From a checkpoint of a small transformer trained on Wikipedia: tied embeddings.
MLP neurons of a small language model. Each row is named by its layer, matrix (gate and up: input weights; down: output weights) and neuron, and shows model dimensions 32-159. Each number is 200 + 40 x the weight over its row's rms, rounded and kept within 0 to 999. A neuron's up and down rows have the sign that makes its largest values positive.
After each neuron's rows, "fires in" lists the words (lower case) most often at its 100 highest values on Wikipedia text that the model never trained on.

L7.gate620,148,276,161,227,225,224,200,232,236,100,161,239,207,163,233,162,194,188,193,168,161,277,168,228,232,136,184,291,132,204,208,194,138,169,310,205,205,215,165,202,158,203,251,198,221,192,200,177,203,215,186,230,205,196,276,200,239,230,232,155,215,206,199,210,278,222,228,181,223,179,151,225,217,202,226,271,127,168,244,215,186,180,221,262,131,241,208,172,281,224,226,234,200,171,218,96,223,154,168,220,184,227,189,175,215,190,178,153,194,172,266,242,194,244,132,187,185,259,244,257,197,190,205,241,164,154,277,246
L7.up620,216,245,173,165,131,201,189,161,179,194,140,157,239,115,230,290,170,152,192,253,238,296,196,183,191,218,219,207,209,247,144,240,210,230,174,135,215,181,232,121,202,246,200,248,163,186,253,187,182,166,215,251,252,229,199,207,185,180,246,118,208,208,252,219,205,255,203,195,260,204,123,228,107,130,188,230,200,168,198,231,200,136,121,208,148,147,140,197,188,125,255,237,259,214,192,193,211,187,212,154,140,245,174,154,208,167,209,172,183,111,246,194,249,226,201,191,245,178,243,149,315,258,231,188,237,235,208,162
L7.down620,239,263,197,265,243,194,245,245,207,248,161,256,236,201,266,213,120,234,281,173,138,203,194,181,236,280,248,226,240,218,158,240,189,204,191,203,151,181,195,204,92,171,169,252,189,269,136,198,220,146,173,134,202,191,233,155,202,262,198,209,267,185,240,205,202,161,316,225,268,187,227,197,200,213,209,199,91,174,257,164,173,145,180,139,110,179,261,178,235,182,213,215,149,155,124,195,155,189,164,178,175,164,214,198,137,247,192,182,244,170,244,160,145,229,178,236,156,236,159,209,175,121,235,223,164,243,184,206
fires in: "they", "he", "hearing"

L10.gate152,155,213,173,180,232,163,131,267,175,215,194,198,165,172,137,184,300,219,229,208,185,204,227,247,288,232,158,185,191,188,197,210,173,149,269,195,184,177,144,201,185,218,196,189,116,170,214,209,183,178,243,248,255,214,198,144,242,214,154,208,246,260,194,201,112,194,258,67,291,277,135,237,231,137,191,183,208,154,222,199,206,197,255,198,169,173,189,231,201,253,170,197,143,194,192,163,180,207,216,164,187,135,238,212,198,192,232,167,141,239,135,188,238,224,181,236,186,205,147,194,169,169,297,118,204,134,211,238
L10.up152,226,165,229,191,238,256,256,180,195,236,180,206,199,177,192,255,151,231,199,173,200,195,275,156,181,229,146,239,210,205,200,162,152,180,145,145,192,202,266,151,161,237,211,238,187,159,170,187,285,205,107,210,187,274,186,196,204,193,153,232,183,209,236,252,253,214,254,135,150,238,207,227,252,236,214,254,176,287,193,189,122,248,295,189,206,234,165,181,211,233,204,181,230,211,247,121,272,172,180,169,254,79,235,157,176,198,200,191,130,250,283,181,182,237,275,220,193,218,199,190,209,136,229,221,149,251,157,223
L10.down152,193,224,151,166,189,167,195,188,218,177,212,237,170,180,173,206,221,164,207,179,210,167,169,127,284,173,112,188,198,157,133,183,226,169,152,197,124,157,198,184,211,181,230,159,207,168,118,231,185,207,232,147,230,248,177,269,188,235,238,209,238,226,221,214,128,236,201,203,223,200,164,166,243,201,121,154,273,195,226,266,162,130,173,99,273,200,197,217,221,172,207,163,183,182,215,208,220,216,223,268,219,175,208,160,218,246,372,146,194,215,128,238,192,188,132,195,223,176,203,240,300,238,225,162,186,190,148,219
fires in: "the", "his", "s"

L2.gate248,167,247,254,171,125,175,260,221,215,164,190,219,158,148,177,280,221,104,147,166,211,214,180,157,235,195,201,112,167,225,144,204,156,185,179,147,192,249,143,238,132,159,198,145,237,194,243,221,99,206,177,209,216,205,169,212,250,227,205,191,245,234,276,183,260,199,193,156,181,224,203,244,274,122,176,155,225,257,239,145,198,223,240,184,122,204,163,219,253,153,193,227,148,185,197,162,191,200,166,192,263,177,169,189,182,168,174,153,190,102,226,190,192,267,128,175,240,172,182,193,206,197,201,296,169,150,207,191
L2.up248,81,181,156,261,242,244,201,237,211,174,189,213,139,209,221,195,110,181,204,212,143,239,226,251,194,245,297,171,198,236,140,147,186,164,223,214,223,226,211,192,180,189,175,191,234,277,249,188,169,250,220,217,174,135,240,213,216,292,220,127,181,259,150,210,198,154,197,240,184,131,125,208,193,200,224,163,217,133,186,212,205,142,214,229,146,204,253,154,190,201,214,221,231,268,188,209,143,177,230,225,189,254,185,208,152,189,193,203,235,212,212,153,168,193,125,191,194,175,159,202,246,262,249,269,208,170,207,124
L2.down248,152,143,170,126,187,173,161,167,206,182,174,145,278,233,220,201,140,177,272,212,204,251,204,171,219,267,304,198,224,213,255,177,252,223,281,255,147,212,270,199,147,246,135,265,175,276,165,191,193,198,240,204,183,136,258,224,215,233,199,162,230,248,126,229,144,202,190,249,240,159,151,226,182,159,227,255,135,168,189,177,160,175,190,232,111,198,213,174,164,200,221,209,222,212,235,248,192,197,135,204,219,206,236,194,215,299,367,189,208,183,144,238,215,181,250,230,189,245,135,189,217,184,224,226,193,197,224,218
fires in: "he", "she", "soon", "group"

L3.gate666,221,243,199,256,228,181,139,164,223,222,179,189,198,240,159,188,229,215,230,240,152,233,165,222,260,258,180,193,193,179,182,243,233,235,233,170,264,204,172,244,200,186,188,227,235,152,208,129,206,182,155,195,180,198,196,224,163,224,257,202,228,140,201,250,243,220,158,164,179,224,187,182,246,137,176,285,182,189,220,256,241,150,211,206,239,172,259,127,246,122,178,170,214,271,228,163,232,171,231,146,172,203,163,216,181,173,231,124,192,238,227,247,153,288,254,155,249,267,217,120,144,228,216,205,251,169,157,176
L3.up666,238,212,229,168,218,177,148,246,176,171,132,185,225,173,269,197,181,259,210,200,149,167,259,221,213,150,231,160,220,193,196,153,227,196,145,94,178,102,201,239,249,240,257,158,172,181,178,220,225,214,257,171,203,164,231,171,266,232,167,190,182,148,196,264,239,177,221,236,241,275,214,232,165,229,214,212,108,238,263,194,219,203,219,268,203,261,193,196,216,171,224,148,202,146,237,187,211,206,194,173,127,195,163,261,250,198,197,216,153,172,274,269,193,250,198,244,188,246,242,226,139,216,155,206,219,131,184,221
L3.down666,214,147,172,200,250,210,193,155,256,195,229,227,198,209,227,197,263,247,196,161,147,204,239,147,278,193,208,221,240,184,180,203,167,191,193,241,255,288,192,192,189,133,203,212,227,121,235,201,267,191,226,176,175,226,188,184,178,222,228,254,191,222,173,215,136,224,216,261,143,213,134,220,174,228,147,159,263,122,132,238,250,155,180,150,263,99,209,230,234,209,242,173,269,192,232,230,170,120,202,200,171,242,153,211,134,139,308,219,245,208,177,152,191,219,153,194,232,170,220,112,164,227,210,137,159,280,166,210
fires in: "also", "then"

L2.gate20,214,239,264,148,175,202,226,203,150,227,96,95,179,142,205,206,200,224,184,239,106,197,208,183,249,202,120,209,188,179,190,196,236,197,205,249,168,226,190,246,204,173,205,152,191,193,223,110,226,241,207,178,161,164,185,223,190,194,136,230,201,218,189,186,256,213,213,223,126,188,220,209,250,246,151,153,240,240,184,205,187,195,197,260,238,229,207,193,209,176,237,232,180,100,183,224,233,225,245,241,271,230,164,211,276,152,200,256,106,220,196,234,239,170,191,146,256,249,171,99,173,181,168,262,212,230,244,162
L2.up20,204,193,234,209,238,257,198,245,165,214,231,126,199,198,217,171,125,238,207,250,197,217,228,217,229,206,234,206,124,285,225,126,180,206,193,224,198,171,223,235,182,181,222,190,257,137,267,133,129,231,246,178,186,169,203,205,188,213,187,248,199,268,180,181,328,179,273,226,226,203,217,124,216,181,216,242,198,251,185,131,249,145,250,215,237,238,167,166,207,181,141,213,204,129,187,253,135,180,173,202,207,230,152,146,299,167,206,209,265,78,133,159,205,240,153,244,218,193,195,123,188,271,222,203,214,267,173,266
L2.down20,159,204,232,255,222,222,222,197,154,106,169,200,192,211,200,209,174,255,221,170,162,259,148,185,268,230,184,197,217,254,246,181,201,190,182,225,198,192,202,178,193,181,121,246,254,165,178,230,222,222,239,200,202,176,199,224,250,168,167,211,141,116,265,257,249,217,231,231,210,187,177,169,200,138,244,200,291,193,128,209,266,205,211,138,203,245,159,221,264,180,217,164,215,166,170,266,156,173,163,237,117,214,232,241,232,147,317,188,210,258,209,201,216,216,149,246,163,231,92,187,170,252,215,241,175,253,144,208
fires in: "and", "than", "near", "in", "around"

L10.gate440,232,161,223,233,212,205,250,278,172,185,158,196,203,175,196,143,177,176,212,255,216,230,133,255,200,130,192,174,165,184,131,221,192,176,232,153,249,167,233,223,236,247,187,164,255,233,112,78,186,175,229,236,155,144,210,250,216,249,204,218,233,231,250,143,166,200,187,177,175,252,164,170,145,203,204,259,234,211,257,232,205,185,166,181,253,296,165,172,196,207,219,142,206,273,197,124,206,143,206,176,222,231,230,211,209,155,208,191,218,217,232,158,219,194,195,232,117,258,225,176,296,132,157,235,192,185,227,202
L10.up440,203,310,240,175,191,195,206,177,226,217,206,206,199,159,208,190,147,222,173,202,257,197,225,208,217,201,219,185,176,186,245,245,248,166,193,138,215,187,314,185,173,235,201,235,202,261,173,232,301,237,210,142,211,197,247,257,197,238,110,226,221,140,184,99,198,95,236,292,168,187,217,244,160,197,180,255,172,283,192,155,291,220,204,173,220,217,157,217,139,259,179,196,221,189,206,187,202,259,163,178,329,197,179,108,194,180,185,156,141,180,244,197,198,237,146,195,160,187,219,249,208,232,204,203,179,179,223,207
L10.down440,217,171,193,226,236,217,195,211,194,194,222,127,181,228,207,279,203,194,249,192,143,215,285,241,202,165,179,148,277,243,228,156,219,195,276,206,224,227,105,177,162,209,257,189,207,195,180,225,191,191,241,185,147,239,217,210,263,263,170,208,209,248,259,242,200,190,128,92,265,138,168,242,154,192,208,195,117,166,218,235,196,195,193,236,179,139,152,204,222,267,286,186,213,160,217,265,148,263,185,247,248,169,210,258,232,235,169,231,145,139,221,195,241,217,175,257,229,218,187,271,123,206,239,138,164,241,192,140
fires in: "known", "did", "born", "of", "to"

L7.gate519,159,140,183,77,211,203,210,202,158,171,151,147,203,158,195,128,269,106,196,210,232,172,197,205,225,190,261,221,218,187,229,218,171,216,200,256,240,197,171,167,231,260,164,154,159,214,188,236,235,221,183,167,196,196,199,173,215,149,197,202,219,177,189,246,216,169,173,188,129,256,247,200,235,208,208,219,224,164,234,168,176,130,254,169,251,103,143,180,242,170,203,189,157,220,203,171,278,153,177,201,201,267,152,218,276,215,181,239,186,291,234,217,211,178,273,205,157,188,239,117,230,146,246,174,181,216,212,261
L7.up519,196,176,173,197,135,181,248,205,157,172,185,211,261,230,199,124,175,173,207,255,201,188,215,190,195,152,137,145,156,302,143,171,210,202,212,191,165,302,202,192,211,223,224,155,219,157,175,159,191,196,192,223,196,291,184,256,211,188,213,231,251,228,210,164,244,197,156,275,210,231,238,186,243,176,161,235,225,176,243,175,200,243,248,269,216,213,168,175,218,171,189,167,223,261,144,227,239,120,136,222,169,267,226,162,260,211,204,93,248,158,150,221,169,180,208,214,160,196,175,297,152,200,231,215,149,185,177,153
L7.down519,149,216,263,199,185,250,247,186,162,170,134,163,186,214,244,247,140,153,187,203,186,154,232,182,244,266,276,214,184,170,201,233,205,169,232,174,232,188,266,232,150,106,163,180,229,181,209,219,201,239,215,218,248,297,219,211,254,148,196,164,223,267,226,235,216,185,215,231,148,186,273,208,239,193,139,194,251,272,202,176,165,248,206,182,202,147,66,107,227,211,169,228,153,200,217,157,208,233,175,238,144,180,190,207,240,241,232,165,197,179,218,186,244,234,232,186,169,259,220,171,182,220,221,237,285,190,237,213
fires in: "at", "3", "around"

L7.gate278,212,227,245,222,174,146,147,204,151,145,116,166,205,224,254,230,203,168,189,257,118,225,263,214,218,119,241,240,220,286,170,165,168,181,261,180,232,185,214,269,146,208,181,224,267,150,178,207,227,191,241,251,169,202,306,171,229,202,163,203,219,151,247,189,285,157,197,247,183,161,184,160,191,303,161,194,255,277,186,258,183,145,238,179,182,225,131,145,218,166,246,193,183,144,191,170,207,189,191,162,177,155,145,177,242,280,240,276,221,218,240,238,221,201,186,316,255,205,181,116,241,204,231,198,198,203,243,234
L7.up278,251,100,218,189,195,236,187,207,244,187,264,187,163,119,183,196,208,173,226,218,180,200,194,212,150,195,160,204,131,212,225,253,204,219,202,204,216,218,214,183,195,236,175,123,117,148,272,226,192,186,198,167,217,164,140,174,278,178,109,161,203,280,166,244,170,174,278,148,172,254,199,169,227,184,243,208,197,219,195,263,172,171,245,253,202,183,157,195,173,149,193,154,203,215,237,220,183,201,111,179,232,238,152,155,225,222,190,209,202,153,249,158,213,235,167,296,153,191,195,158,201,151,209,185,306,210,178,203
L7.down278,178,295,212,197,191,140,160,176,172,169,197,181,170,136,198,205,203,231,204,191,209,226,204,230,207,218,130,180,313,239,216,206,185,193,267,228,220,173,207,227,186,183,209,235,198,177,153,238,181,236,237,198,225,246,287,276,242,162,205,269,163,155,221,228,207,199,136,244,190,235,145,163,219,172,209,175,377,203,145,254,228,229,184,98,214,154,214,173,186,181,152,234,174,197,201,167,175,195,133,250,249,234,196,205,236,156,184,208,200,184,219,167,260,216,192,239,220,188,199,206,203,252,196,232,156,246,169,197
fires in: "their", "its", "his", "and", "my"

L6.gate238,150,144,253,214,160,184,198,223,193,235,226,179,125,253,217,195,210,222,239,217,201,146,186,221,191,236,170,250,172,172,137,200,154,183,132,216,208,224,264,204,197,193,202,246,277,201,168,179,146,265,233,289,142,168,169,282,167,120,220,225,257,168,204,198,156,200,149,215,198,246,170,209,217,129,208,209,151,273,229,122,192,137,205,149,156,222,252,158,225,113,223,143,227,241,236,217,260,224,176,236,195,194,178,271,186,227,153,187,278,162,225,167,258,206,162,214,171,188,174,188,131,205,182,127,180,228,187,156
L6.up238,227,208,231,179,163,200,137,221,184,281,231,218,234,249,205,195,185,161,222,159,217,197,188,200,176,156,167,215,243,195,122,137,184,261,214,153,181,302,239,175,247,247,198,297,193,181,244,273,197,186,196,173,136,232,179,135,208,229,186,207,184,151,278,186,191,218,108,159,269,157,164,164,238,248,199,240,178,169,188,194,164,210,286,233,199,177,96,216,229,221,165,199,157,256,190,150,197,180,127,203,196,87,194,229,140,254,236,182,248,241,202,229,265,206,228,248,148,108,186,145,183,205,217,192,140,181,189,232
L6.down238,178,255,246,200,182,224,220,174,202,177,257,201,234,260,233,177,242,266,166,230,187,174,239,204,199,175,217,272,261,153,268,241,233,223,262,136,221,184,176,201,283,170,226,145,189,212,193,174,177,152,239,240,254,195,145,134,195,205,190,162,131,254,191,167,232,206,320,238,110,213,202,256,180,238,143,218,163,225,176,246,251,192,179,189,212,192,234,214,243,286,143,207,225,189,195,202,290,233,216,232,165,166,231,188,164,222,226,204,214,184,191,268,164,287,162,198,207,215,127,224,220,270,220,186,258,156,130,232
fires in: "also", "often", "both", "later", "eventually"

L4.gate307,171,165,172,187,186,200,168,260,179,162,208,200,218,110,162,212,260,221,200,193,143,179,265,268,208,134,189,187,236,142,157,240,234,235,149,160,211,167,189,293,185,196,190,83,254,196,247,184,265,203,264,133,178,144,192,160,216,177,154,209,226,219,254,128,176,247,257,163,171,177,155,223,208,162,216,198,233,218,206,179,297,201,233,167,188,200,268,223,150,211,219,264,196,231,221,221,182,190,224,216,289,194,234,150,237,137,234,149,251,216,205,182,217,257,217,164,271,197,188,142,218,213,214,172,210,203,135,175
L4.up307,209,189,185,204,106,183,233,233,164,214,218,165,186,200,211,213,278,237,185,160,170,219,133,201,158,171,117,166,189,173,194,188,178,285,210,233,183,225,210,159,176,260,142,146,177,141,223,127,194,129,203,188,204,254,270,167,192,254,169,186,192,188,259,197,234,227,236,101,276,252,148,205,258,153,165,166,218,176,206,268,118,170,207,154,198,216,175,233,271,233,161,174,202,231,253,239,229,213,255,197,205,217,236,217,217,114,240,174,184,189,199,209,209,91,180,191,302,250,229,229,217,161,256,185,209,185,185,151
L4.down307,208,264,230,170,246,178,201,211,193,212,178,248,215,215,233,241,196,143,253,213,253,177,127,240,207,188,222,234,150,248,226,186,248,169,154,185,206,176,219,146,216,129,159,281,181,197,159,164,138,293,201,250,184,202,205,225,160,182,171,198,130,198,139,152,192,162,155,244,191,175,284,196,196,261,247,169,194,215,216,135,171,242,62,265,251,215,195,139,231,249,199,199,237,170,191,174,194,197,115,141,100,143,236,196,159,216,207,179,229,162,163,186,199,194,228,187,183,157,103,219,213,227,99,209,207,183,223,242
fires in: "part", "years", "time", "until", "times", "way"

L6.gate79,227,193,227,275,207,117,211,188,179,213,130,213,220,147,205,212,219,208,189,179,259,185,279,176,281,233,217,207,186,282,140,110,158,132,121,176,224,225,174,177,192,244,211,191,274,233,216,199,143,198,202,264,227,164,201,216,276,174,156,166,252,163,167,196,179,163,250,195,145,220,190,175,178,182,212,119,168,200,207,174,120,188,179,182,162,110,207,168,178,186,202,243,228,280,188,133,200,252,174,232,197,146,151,209,221,146,212,196,238,92,309,200,120,228,183,253,239,228,173,185,242,190,213,214,172,166,156,133
L6.up79,230,188,140,186,190,184,237,206,255,207,178,197,169,185,137,238,232,189,204,204,259,203,198,234,210,97,213,181,153,150,249,268,200,167,227,241,157,211,161,237,176,209,200,248,189,193,228,219,298,253,245,203,118,216,137,259,171,235,251,146,213,166,230,234,194,247,188,115,165,216,168,220,201,189,174,164,126,149,183,148,234,148,179,139,216,215,266,297,223,293,238,174,185,210,244,265,222,225,117,204,189,115,231,195,196,238,204,183,119,177,196,193,199,162,207,195,151,229,266,150,176,224,177,223,208,208,206,221
L6.down79,224,210,229,227,202,190,182,201,186,183,137,266,173,206,184,133,226,164,281,144,222,198,226,195,292,241,184,146,247,300,156,173,186,177,154,205,296,219,210,185,238,190,216,195,174,224,229,204,180,162,256,217,216,193,190,229,292,187,210,218,196,142,133,214,224,189,172,223,158,195,166,265,158,203,295,228,230,180,180,157,249,165,166,174,189,130,199,175,192,149,179,201,248,147,169,284,255,225,145,197,186,114,211,244,169,283,180,164,262,86,116,174,176,255,153,204,207,196,240,209,189,203,231,170,200,242,180,175
fires in: "may", "april", "july", "june", "december", "march"

L6.gate183,122,232,241,210,189,173,262,232,163,156,309,128,186,178,219,248,226,214,184,198,183,171,200,119,252,258,239,175,227,235,159,257,207,310,183,220,197,194,223,148,223,233,184,182,158,175,221,188,231,229,203,237,224,257,213,235,189,148,200,201,226,234,175,114,111,178,263,184,189,103,187,171,205,221,178,182,140,248,223,126,149,215,207,199,285,191,192,327,188,234,162,157,264,217,154,238,182,192,176,159,222,247,216,200,219,257,206,213,236,184,214,140,150,195,118,177,158,256,202,165,223,203,171,219,178,151,238,216
L6.up183,242,201,145,256,225,214,167,198,209,187,251,138,206,167,264,151,192,201,172,199,135,176,287,204,251,176,170,230,162,185,251,152,173,208,232,165,190,251,192,211,184,221,184,82,159,178,204,121,142,240,216,225,159,191,180,203,185,171,198,213,173,166,220,209,187,193,318,192,204,118,157,209,202,273,185,189,245,175,132,250,233,194,247,237,185,164,153,226,277,136,231,123,230,185,221,218,206,230,245,156,322,237,232,118,186,216,149,181,177,158,157,203,225,287,199,185,208,253,185,119,274,156,138,187,224,188,234,167
L6.down183,190,169,185,191,199,194,193,173,162,223,178,274,182,175,179,210,315,141,199,201,206,228,98,230,203,151,216,220,188,285,184,182,215,241,160,204,195,251,154,127,218,202,141,280,186,204,325,262,170,182,200,216,223,212,196,252,189,192,190,187,252,226,259,214,211,233,102,123,185,232,200,259,256,163,249,163,281,226,221,153,125,204,219,186,234,230,233,151,158,174,159,208,196,230,160,198,229,165,209,219,190,209,238,211,175,217,242,226,146,256,262,166,134,120,169,263,204,213,179,218,200,290,237,225,111,192,134,160
fires in: "years", "year", "period", "time", "temperature"

L3.gate317,116,169,237,223,255,226,232,232,233,164,241,207,134,202,169,218,229,150,248,179,226,125,231,265,139,121,189,289,215,98,228,175,163,231,218,175,138,185,190,282,133,240,112,179,218,230,216,224,211,136,181,157,174,164,170,214,182,187,163,219,188,200,223,172,223,234,237,198,134,174,205,203,181,204,204,164,119,192,218,200,222,315,251,177,170,143,263,177,208,205,156,216,177,237,260,194,307,238,205,215,150,174,163,191,179,215,208,176,202,169,169,224,161,224,186,167,177,203,253,179,150,181,208,278,250,155,171,195
L3.up317,197,150,172,169,233,269,246,169,194,218,240,198,200,244,159,243,231,208,204,163,155,139,218,215,221,171,202,196,236,153,169,132,195,160,199,279,134,105,202,170,260,216,163,155,196,200,196,246,259,267,203,146,177,167,205,259,252,243,223,129,165,186,178,229,171,118,146,214,186,193,173,217,216,204,175,217,150,192,175,235,202,216,168,207,198,233,237,177,154,160,211,195,187,178,130,229,187,216,209,207,178,199,183,187,173,153,185,162,250,232,241,269,200,197,236,237,279,178,218,346,197,234,250,196,215,235,253,188
L3.down317,247,177,254,232,246,138,253,206,143,244,178,226,239,260,224,161,217,191,147,177,241,222,217,212,234,168,182,211,187,189,206,178,132,245,227,209,257,195,199,188,164,188,213,203,173,198,188,225,185,240,274,197,250,247,123,189,122,210,219,210,197,218,180,132,219,140,170,159,188,223,175,283,136,177,262,160,127,217,164,191,225,274,169,150,260,188,141,197,178,183,182,173,188,209,199,239,237,141,170,183,192,154,158,135,181,108,163,129,245,177,102,152,287,142,240,233,213,185,159,248,247,241,204,165,143,233,212,148
fires in: "not", "brand", "march"

L6.gate404,143,257,213,178,189,172,150,150,206,160,258,215,207,214,186,204,209,271,264,145,185,142,168,157,177,210,175,211,177,181,149,288,230,172,163,116,150,242,186,141,229,203,180,235,202,208,201,159,181,228,153,241,260,241,184,161,186,211,170,117,201,175,148,180,200,191,217,130,237,235,203,124,194,232,210,214,183,183,156,228,247,222,185,221,179,250,134,164,262,203,164,192,227,205,164,221,194,217,162,165,219,115,196,155,193,246,272,218,238,215,278,203,206,184,209,256,255,194,173,140,209,99,137,218,207,164,182,171
L6.up404,242,191,141,170,216,164,206,194,231,206,191,197,231,160,247,149,250,157,170,255,174,180,209,191,218,134,234,215,228,173,225,247,216,221,216,286,150,147,165,204,230,197,116,183,188,232,261,269,251,186,229,222,224,203,145,216,204,179,271,167,251,188,271,222,206,85,222,213,176,176,153,219,169,173,229,234,211,249,257,178,216,215,224,226,197,290,277,251,149,209,156,154,150,260,211,248,234,184,246,238,150,260,196,206,211,246,198,181,168,237,161,182,176,157,176,224,209,197,177,166,181,207,192,231,183,241,202,206
L6.down404,138,217,258,204,199,198,203,277,206,179,229,218,193,204,219,192,213,226,228,179,233,179,154,191,194,272,134,149,188,205,159,211,231,163,151,96,192,264,256,192,164,166,190,206,217,165,186,172,176,167,196,224,223,232,262,155,229,230,137,145,214,200,161,171,216,267,194,187,241,234,155,154,182,230,236,181,236,184,148,233,202,227,158,223,140,151,183,174,234,193,159,217,266,195,219,181,128,214,143,208,170,170,219,151,155,192,269,183,174,143,216,229,278,192,230,201,221,171,131,197,196,185,160,220,171,197,202,180
fires in: "the", "season"

L4.gate675,137,205,267,222,217,216,215,161,209,191,242,113,228,216,191,155,249,146,203,238,103,140,170,226,195,243,218,175,192,168,188,200,220,214,198,81,240,131,136,268,178,215,135,169,231,240,236,206,145,226,181,250,168,201,168,172,144,216,165,245,214,181,183,238,246,231,138,215,211,204,180,159,166,179,174,236,223,193,180,205,198,103,187,233,177,185,197,104,209,289,239,176,224,171,136,186,240,235,191,177,283,167,207,197,209,208,167,284,196,280,236,200,81,162,259,172,137,203,246,228,234,166,233,161,280,171,192,177
L4.up675,184,156,188,206,163,187,174,191,150,187,192,79,147,227,217,241,242,245,105,251,139,224,165,230,169,202,263,179,203,235,165,254,161,186,203,171,174,223,253,229,200,207,249,127,199,188,179,96,112,225,199,242,270,256,238,172,257,156,132,190,195,200,249,192,190,241,140,205,197,252,210,210,134,176,144,151,220,224,178,202,243,179,99,222,255,220,151,159,230,250,185,230,167,129,216,223,252,179,203,174,213,241,200,238,210,240,211,161,190,153,209,166,253,150,183,140,126,136,187,230,219,169,186,134,186,171,195,153
L4.down675,238,227,231,178,307,182,200,201,287,210,205,246,125,210,238,219,194,238,159,245,177,167,218,264,172,138,202,232,201,256,195,140,194,181,196,204,116,184,180,169,225,272,264,156,174,210,240,169,231,208,160,260,173,209,194,237,171,177,231,238,188,217,198,228,191,160,173,224,136,133,172,200,251,205,169,116,268,182,195,251,153,143,197,244,213,212,203,191,222,212,290,196,161,171,264,210,274,149,175,155,186,156,237,162,200,127,217,255,155,153,188,189,151,173,230,165,245,207,204,244,241,255,146,174,202,190,129,216
fires in: "took", "due", "taken", "take", "takes"

L2.gate323,176,185,178,211,227,213,212,174,193,201,212,139,184,266,208,151,186,264,187,291,163,178,163,225,208,304,164,235,259,172,183,199,279,188,263,215,211,222,230,297,177,181,212,180,219,198,204,287,209,169,210,205,174,142,111,228,199,209,219,158,219,178,220,259,241,200,163,247,148,161,236,223,184,180,250,228,202,163,207,123,280,195,193,201,209,218,204,191,267,180,265,168,143,179,153,230,277,235,180,91,171,216,169,203,220,164,184,160,263,273,209,185,274,165,181,230,191,190,195,205,265,189,207,178,159,161,177,206
L2.up323,218,269,186,236,108,167,162,145,236,183,228,228,218,204,172,183,201,161,186,175,238,213,197,231,219,219,218,213,253,121,214,162,159,205,237,143,106,225,231,173,287,273,224,123,198,190,241,261,153,146,168,213,167,250,192,195,218,249,221,222,262,169,274,247,207,270,195,182,216,255,195,199,232,199,223,195,233,219,200,220,209,211,221,149,190,199,191,180,160,264,198,181,122,232,243,188,184,175,192,251,268,127,157,199,187,168,266,148,203,264,178,133,206,174,235,135,158,211,240,195,171,234,217,352,158,213,107,148
L2.down323,99,190,247,165,250,218,212,207,200,172,172,254,238,193,235,172,217,251,165,210,148,202,247,230,270,239,184,171,255,289,99,237,222,181,174,214,195,169,253,215,245,200,266,157,223,206,202,192,254,186,164,211,172,237,205,254,161,235,180,192,109,198,195,247,242,195,247,204,209,209,190,199,221,189,229,230,193,202,161,176,226,72,211,233,175,214,234,268,215,186,256,202,156,159,238,220,261,190,171,84,211,243,208,228,249,138,341,189,169,257,181,166,142,173,166,132,195,202,245,168,222,274,258,186,169,157,196,154
fires in: "then", "took", "take", "takes", "be"

L6.gate673,169,231,150,226,236,138,231,236,222,183,205,191,181,195,190,248,222,214,192,202,177,134,256,256,210,183,217,218,182,194,312,136,257,209,254,136,227,170,251,216,168,249,101,208,161,175,231,173,172,178,268,203,229,211,309,173,177,199,220,146,279,208,240,216,197,212,163,153,110,220,195,204,221,173,193,224,198,199,185,188,207,189,206,261,212,239,151,210,172,207,154,163,185,187,212,230,214,146,209,174,163,207,201,193,246,246,190,275,174,261,205,245,233,117,206,219,243,162,209,142,206,202,165,168,257,186,210,233
L6.up673,166,219,120,151,206,287,159,251,192,201,230,200,195,228,178,149,265,207,186,212,201,280,165,245,222,197,198,198,156,219,115,242,156,152,158,168,189,188,160,166,159,163,198,131,165,324,179,260,189,128,160,179,216,202,167,196,239,127,205,179,253,119,228,255,218,213,180,187,204,170,180,197,170,171,185,218,187,180,183,179,194,205,216,251,170,190,184,222,198,159,254,231,130,139,149,271,201,131,187,127,217,184,202,170,268,139,229,229,165,282,238,273,193,265,164,216,257,191,160,313,268,161,192,230,183,221,283,217
L6.down673,203,238,237,159,211,243,212,151,143,205,230,177,185,161,209,221,203,227,146,179,188,219,144,195,157,223,182,162,160,244,173,214,148,196,220,185,211,239,263,203,142,137,199,195,207,186,223,192,200,183,187,179,287,206,234,151,173,133,196,196,192,198,207,162,128,216,166,231,194,203,123,196,200,185,257,272,224,203,162,222,194,200,179,201,189,192,156,172,254,229,131,152,196,198,223,214,211,225,155,221,152,237,191,172,173,261,300,211,163,210,155,230,232,214,242,175,178,201,68,175,210,188,150,189,216,177,122,173
fires in: "the"